Weights of a small transformer language model.
Size: vocabulary 2048, 4.65M parameters.
Architecture: RMSNorm before each block, rotary positions, no biases in attention or MLP.
Training: a variant of Adam for these matrices, 323M tokens, 9867 steps.
MLP neurons of a small language model. Each row is named by its layer, matrix (up: input weights) and neuron, and shows model dimensions 64-159. Each number is 128 + 32 x the weight over its row's rms, rounded and kept within 0 to 255. Numbers have three digits each.
Before each neuron's rows, "fires on" lists the tokens most often at its 100 highest values on Wikipedia text that the model never trained on. A number after a token or word is its count.

fires on: "er" 18, "s" 17, "ly" 14, "u" 10, "us" 10, "cu" 6
L2.up481:141084089135094204147128119179067145122110096131085117157089178138169144120166154070134121109107082166162128165147171116113143155166171078141111132086058090192197087163179184090149075118138129118158160133101078172129112097152166103071111155125127095090124178143134107117116112182079126118

fires on: "\n" 26, "mm" 10, "th" 5, "ad" 5, "d" 5, "al" 4
L10.up315:134086164127112062115175117181114088121081128124108136148130165144124193125181169106112156145142115137142083107116159084161167125072155113112130110109137147123177099171153140098148067122121113111158099160173130120112120072120106161111093070109112131155087099114173094095114145120090093132

fires on: " the" 54, " League" 14, "-" 8, "A" 7, ":" 4
L2.up110:156123145139123094069145049216142081121088103122148110133180140121089088107129172101131103101145131148083072155094115157118136115133124161149125078152099151170163090148128119119117121163175147164139122104144113097125112121122144103102096157187079174125136196083166098162092150142029161110

fires on: " he" 26, "n" 15, "in" 5, "c" 5, "ov" 5, " f" 5
L10.up55:104098139092145178102127110126161140140113111165137140074147119186073085118122131112113135128159121161094126124169175152232116150138087104077147121129134088128100103180181142083137072137163088114100130198097131140162066160127138150160201129150074104158122147134110133089156107158188092115

fires on: " a" 30, "re" 10, "se" 7, "in" 7, "pe" 7, " se" 6
L8.up215:115147123113125109108098127095139116167137132098149117134161161111140154085154177139070057139170099101096153152118159126107100134089125123206179071078090134130165087140149138127167106114178108127104176158148065097123136141105145077121132078162081127154100104125080125114195121149123093090

fires on: "'" 24, " Je" 18, " B" 8, "b" 7, "th" 5, "B" 5
L3.up372:165117139159107140142131073092185155131109086129143129088146161139088129088075138101059095124184189152110119091145144113094102141170071159130118119113151093141054105103158137153130163111149118084127114114139137125218064137192109148137108097131125117125162187083158130090174128070124126161

fires on: " |" 29, "ra" 14, " (" 13, "ron" 5, "lan" 5
L7.up59:105142134147057128140140156086113153144128231094151131113133199106144156143089138133144102060113137150142092150095124073115130126115091131175194103135188114145103110140107177129102122130110151144152165125176100172137156089221078120080121134145137168110122161089132111148140104173154139199

fires on: "ly" 36, "o" 35, "c" 12, "d" 6
L3.up536:079152103147088088110187095131120152130061067096127116133179122139140162141115164147101146127074114155134111102086113087138170126171175047101152119104141127129116145165139155152182127129128167154120158090118153165158071083170124135117169141121076086130146190110133116122151123182154096083

fires on: "\n" 54, "al" 18, ":" 11, "A" 6
L3.up345:087062116163130085088178019137169110127077111125118090158132143084146141085117167113063119119088150172124170124139125144146095100073096159101142137097060164149175106090127144129156131137107152184158067126108089131163166096104095116132077178077117121142143178157097126146135108158054122121

fires on: " So" 16, "te" 14, " so" 10, " Mi" 7, " mi" 6
L10.up356:083112108154123110139166143179109180130135143060181139132082122092134151074147122116092115120121122115165184114156138199104110110132120097161134052157096109101115116117158104095138165081182092141155070093103166162145148156164097122137135145135168070131113085104127113145069159139147056160

fires on: "ly" 28, "u" 21, "o" 12, ":" 11, "er" 7
L5.up529:114170086079091118109147173180102134119107200117141085103150104097111193154077098129112115129159161200148121117098163141123175206160169101146131126112150115126121100164142168120104047113090125130123101112148059130170107122131142122085168057149120162146140101136177145130112124140100159093

fires on: "co" 19, "d" 18, "ident" 14, " st" 10, "st" 5, "ch" 4
L7.up207:125120111165144197150152153120171157155146117111072159160102172134075130169138124176134103134083148159171146070115106106179139116127095115095147121129139145196132138110160151104131126113138169115176176133124097087171083118158097099091190134118109108178108169115163063131088112123149075184

fires on: "ist" 21, "em" 12, "m" 10, "ed" 6, " named" 4, "ian" 4
L10.up260:142112126110137141108102096174128081127135185149144097131192106111115147091108163103123163119115115167083097104102169108125114122155093112159141108121054106123115121110173128097149110111147140093126174182151156128156079121142175062171202103126125108128132093112090209142152121115104164100

fires on: "E" 23, "de" 11, "A" 7, " between" 7, "50" 6, "en" 6
L2.up219:111197146186102078094141095121149146134117110129118104106133112090149045092077128068098128082092145095166143133090136122134091150074105098111129083023154148162161124161160150140146163140115108141130072138117074128097139114128125142146146118119156092124084152070170175173141150131131159221

fires on: "en" 32, " " 15, " st" 13, "de" 5, " |" 5, " (" 5
L10.up12:151152162125099162123145136161090117108156171133130125065111119135159129121122142062147112042138148113148107128123129092163162067123075075120121082061146119125105125206108166115153159109176090116113107095154113167141149143128103131113132155128143161102101120087148147195132123163090135204

fires on: "ge" 17, "ci" 12, "e" 12, "pa" 8, "van" 6, "ig" 6
L8.up378:111110112117087134103166137118122107110113118166136121144142049148092161133105207161061155058070092090132130133139121112138151087114097111123142118103161076150105067067126144117123125162177106124092122109138101138067149074187149150106173187116171129142121155129147116151178132118079148104

fires on: "-" 59, "o" 29, "le" 4
L5.up458:086196135121170124098160136104130143131157129127165139134171119152130151131054119114098092084141103153115168138078128157127160146137140079156120135048172096129082121169162221107131110129160126131159123121152123103129133149183064153111099138166049137126096115153128108146117118155145096075

fires on: "s" 30, "t" 12, "k" 12, "ha" 9, "te" 7, "we" 7
L2.up488:084156165149140142158128121129165071086129098123129159110128104089060091115195132057122133093144180113128135087154139114099105145141161117104142095112120139159150075128157134151078156137051153116141166066135120085136078111159129096132163070092093156166105123125150079139157135140156099087

fires on: "e" 23, "en" 18, "k" 7, "ter" 6, "te" 5
L10.up324:117134106089095147149125123115171149159101151106111218103164109098060062093142158108107106110088149129118099140112139147077100134148136142157114103066152099149152068147139145201111133120089041052117117101149027104144142128134143135150134125144117130184151148085162086156143109183134151120

fires on: " A" 29, " se" 13, " two" 9, " four" 8, " a" 8, "'" 7
L7.up356:115139146116151068087107166156092180188127193103147166122179137167131169123153149147069146131185126133113192107123094125081094138140068110153139077130101108195099118118134157103125126077150106117084132139072086115141165093146150142107096093130128090154123113151149119127175111116105105096

fires on: "-" 31, "o" 30, "–" 12, "am" 9, ":" 5
L5.up278:139133118098117097075170086168164093115137142077162082114186068099150166144083131103104095102090091123192147109160175147140167095132198104181121111079162122075139138190152126108052104143136141199140125132209111062183129111168139120117144136106106146070182138095134114114139134119143068097

fires on: "ed" 30, " of" 19, " con" 12, " re" 12, "vi" 6
L8.up347:120174147106124112127176078162130081148107100090156105153178114081098072127100115131121153150187125147160138087123170112172196093097112101112183137050127120158107101105157074125126068111108111100165152141119142152110091146121168148134131105086153170172111121157099098120072122131107104133

fires on: "ment" 17, "ual" 15, "fe" 11, "ine" 7, "ct" 7, "ter" 5
L5.up60:055173160123175212130069082127209134171087116113125155134160141137119079130185112096101140090080106162095149102133113104112176087150129127134139107113122074158080144103210111147173096095118132143149095104137122089152082129200141146140089178138116132128131175085158122147114093164124124109

fires on: "\n" 40, "st" 23, ";" 12, "d" 8, "ot" 5
L2.up15:085105081114154189127163088104176107163111114071115132118141147091104140139131122152133057112164142170098111090176109101163154196159098110082143103114157120184118132105115094130148147114149090100193131132112166169187103124135108127108118131088107071085162180151181033105123115103137120203

fires on: "er" 32, "u" 23, "um" 14, "is" 7, "if" 7, "ed" 5
L2.up76:053139162133123172108120123155120113115021134114085180106111189150096091155194104117100137114083114110110127152187160093164065162144135135124135169055120107166165120140177167141104121078168152143191093079104083148119105075111136120132134131113126102082129152091119083106144154155092056111

fires on: "ist" 19, "er" 16, "ary" 10, "ian" 8, "ney" 8, "or" 7
L7.up188:153162107089156175124117075121134105127079157101160131128160160144159143172080109128108149075118145132078072098131159130150107085164100104165170130136101105195096105071183103134129102139171148121166139170157142186144127173156148100110167144080111145102151147127096136156167138107083121152

fires on: " " 34, "\n" 31, " |" 6, "-" 6, " Go" 5
L10.up582:156143128128125087114133059159149109147154158119106091085133096095150127156132175075115109122150127125086102134154192077174209077114137066090145095086097107184148137094150136132130142166114134090081163141121109084122158137168068095143085123124120136055133120109163165193115109176108103141

fires on: "ri" 22, " di" 14, " Du" 14, " to" 8, " de" 8, " 19" 7
L10.up445:124123070159048112104159120182129115107129146178124111118119125128121154099117163187116170134098099127165105145113118083169094107101087030176123175108077130193128101123162212081161095147081130102159143127120084151117076180124205150027150118145158103135124155081084108148140122154108026148

fires on: "e" 36, "ig" 12, "ie" 10, "im" 8, "•" 7, "a" 6
L3.up470:137171172119093098149100143136163129070094183167162075074090059117103169103120204142126125074097116145197120155129127038163084070102129177095140101102082132115108117142127106103152088125112107192136099120098144138080069151168074144117097183115126109101126180129134122126152179133074147085

fires on: ";" 45, " |" 35, "h" 6, "K" 4
L2.up511:170197126155040172191165107180144070130095127082146137084135147140087128107134120093136093084076132153141119175158156127185132084149115144110175077083154138116139076120099074106129141084106111154162138135119122134120102115147124181134127071128089068106166123113115161181123111146066157111

fires on: "t" 43, "r" 15, "n" 13, "l" 7, "y" 6, "h" 5
L7.up84:112113150156086181130143111135138087112098142081146176087128183076140081171136124079131091124158091117137154128065163093086147131126111128093096074086116084180165113124141171107124106076100111070135170145093104116147103109211138182159140050145079100074118161138211048140116111107134113097

fires on: "t" 17, "ed" 16, "l" 12, "k" 9, "s" 8
L2.up423:134125138133083157196108125156128096141154102125128139072138176049129069125120157118169117137195108176139146087113127036135141155138103163090119084113160090174139097111153134113081097111059176097089169086124074141187088104131123105114097090196115109062147127076159108129172118127104121150

fires on: " 19" 27, "'" 25, "al" 10, "ad" 8, "tic" 8, "air" 7
L5.up442:103063104204148080088145158107145159110103075055136143125151210133156138131110148082083102137130138149179121109138100124088176103120158158116123082082113107152151123143126180098120122130122150151149118185137114138157120089079048159079102069131096133176153176167137136084107126093136108180

fires on: "m" 18, " km" 11, "low" 9, "mit" 7, "hi" 6, " home" 6
L2.up184:040155092094112198119170129136139063103138122186106062160097163081198107138164088121054137124152111160075162159131144157047150130163080141106188159123134093115169119140139117141107100122176131121151150125111132119100123137169111112143071128175115072115128098143175140129075134183159095169

fires on: "am" 18, "es" 17, "im" 14, "ing" 8, "on" 7, "em" 5
L3.up436:123111148153158127136127138215155102173142150069108128129189180073153117089105090127158149077090141125087074172123126118098136125165140134143098072110180104087173134155127103151174111069080127180214134143102051137149093123179141096145187094101099060096140152129132118163087128076111108140

fires on: "ter" 48, "ment" 14, "-" 12, "ization" 7, "ident" 7
L2.up437:102143138104122108105081140163189087127077139108093154130141178157163094126127068164130187127111137152121147094168129064154124074175162124120135090081123142123127100224154151094131133111119117126163115077167126193190082109158153162118067148087173128138152182087188164102123086068110151105

fires on: "co" 15, " 19" 14, "d" 11, "di" 9, "ly" 7, " di" 5
L8.up7:089099087146131144091147097110094090126120152141094157132142172154133154183173121133165092127102112100143131071107156105166144103124120084105097107097120123152183102127146213115149122163135108091150127123172117095212131077064104133115150154165124121137103134061173101136140178135156080128

fires on: "s" 30, " |" 19, "in" 10, "\n" 6
L3.up225:111128118205081128169105123071165106135110146159075071122119132099153090120100108089149117098124127184141187106146147140177172106090162104085143096143111101143134143146110112120196105154091134069069184094133156163159124153101175155099109117147134114162084118129134178185119157114103032101

fires on: "s" 18, " of" 18, "b" 17, "ad" 15, " a" 5, "a" 4
L5.up378:136153101171081112105174147218165145124106166170138155165109145064117163132149166101124140155145159127154122130099137074078135158135117138137111146118112096121173138161105182120139073091091090175129124145119099104144087091135200118135139172137155040166107135112106143139143147135132091116

fires on: " a" 23, "ne" 19, " A" 19, "a" 6, "o" 5, "c" 5
L10.up321:133153186160118096102152117130167101180113180101174180127201152144109125152118165150119125093151059126142178140131146096143114112117059090160134131094062104184152077175148179150038082086156121101143061145123121138148146108150107114126114120101134148138163139119150139150125123092080091120

fires on: "ri" 31, " pre" 23, "s" 14, "el" 7, "ne" 6, "n" 5
L2.up477:140088155119093098110119127130138172134117157118116147092181139129141101092187172159133164085133096164117128128146087066144066113142097166153108098134144143205192078118117104075145118127126152111190099095098175091108130166152132126059137135172170157104095149083112074126089118087128133104

fires on: "\"" 46, "z" 12, "s" 10, "." 7
L8.up185:114130081154156100144126068125157106162120104076102099090156091108120130109108198119138110113094114152188104105073118143151101114120103135156186110077169111144051097129135115070134149085189115168176127184077104182157060119141104127099167111150163123096086142124180143139104105105056094138

fires on: "ic" 25, "b" 21, "vel" 11, ":" 11, "o" 6, "ro" 5
L2.up585:164092114114169054114156111176158154137141100100190111102151120158113190125141141129101093073152145114164128132127186137070139105153163123104100096125180147103116115199143141114124113152141165137141083115110145073151078109165126165084122099152113117104091191144150139111118110127082122143

fires on: "d" 18, "pen" 17, " p" 10, "en" 8, "o" 7
L3.up309:162156067133075056068163141128088124123059112140134076098138116144131161122114117103091126137123074148108110109038165145127162094120141062104098079120090141161098101161122126114162117115133176195092141204177131116117095176176127143109155178095142083150155111153135154109141098169127139156

fires on: "f" 19, "ne" 17, " Ca" 12, "s" 8, " pre" 8, "ve" 7
L7.up545:124152171107093117140139092114170145065116178164089174097131095163100144084137162157139144133165147156153116118145100100107091095155126135159119103099117103193108090168123147056119124175088126194149133119056156126136122117159115070069149163110155068175166130134154141158118115099159154096

fires on: " su" 29, "vi" 7, " con" 6, "ur" 6, " d" 5
L10.up289:113152106127108105131150098167111135130112153116206143100197140124106154112096150167105160116122091098168098114134174122150127156088109125156155148107114084166088096096118146114148156084113093111139150062158129135090157097173167189177110094083125175175127191142105086150136119175183129085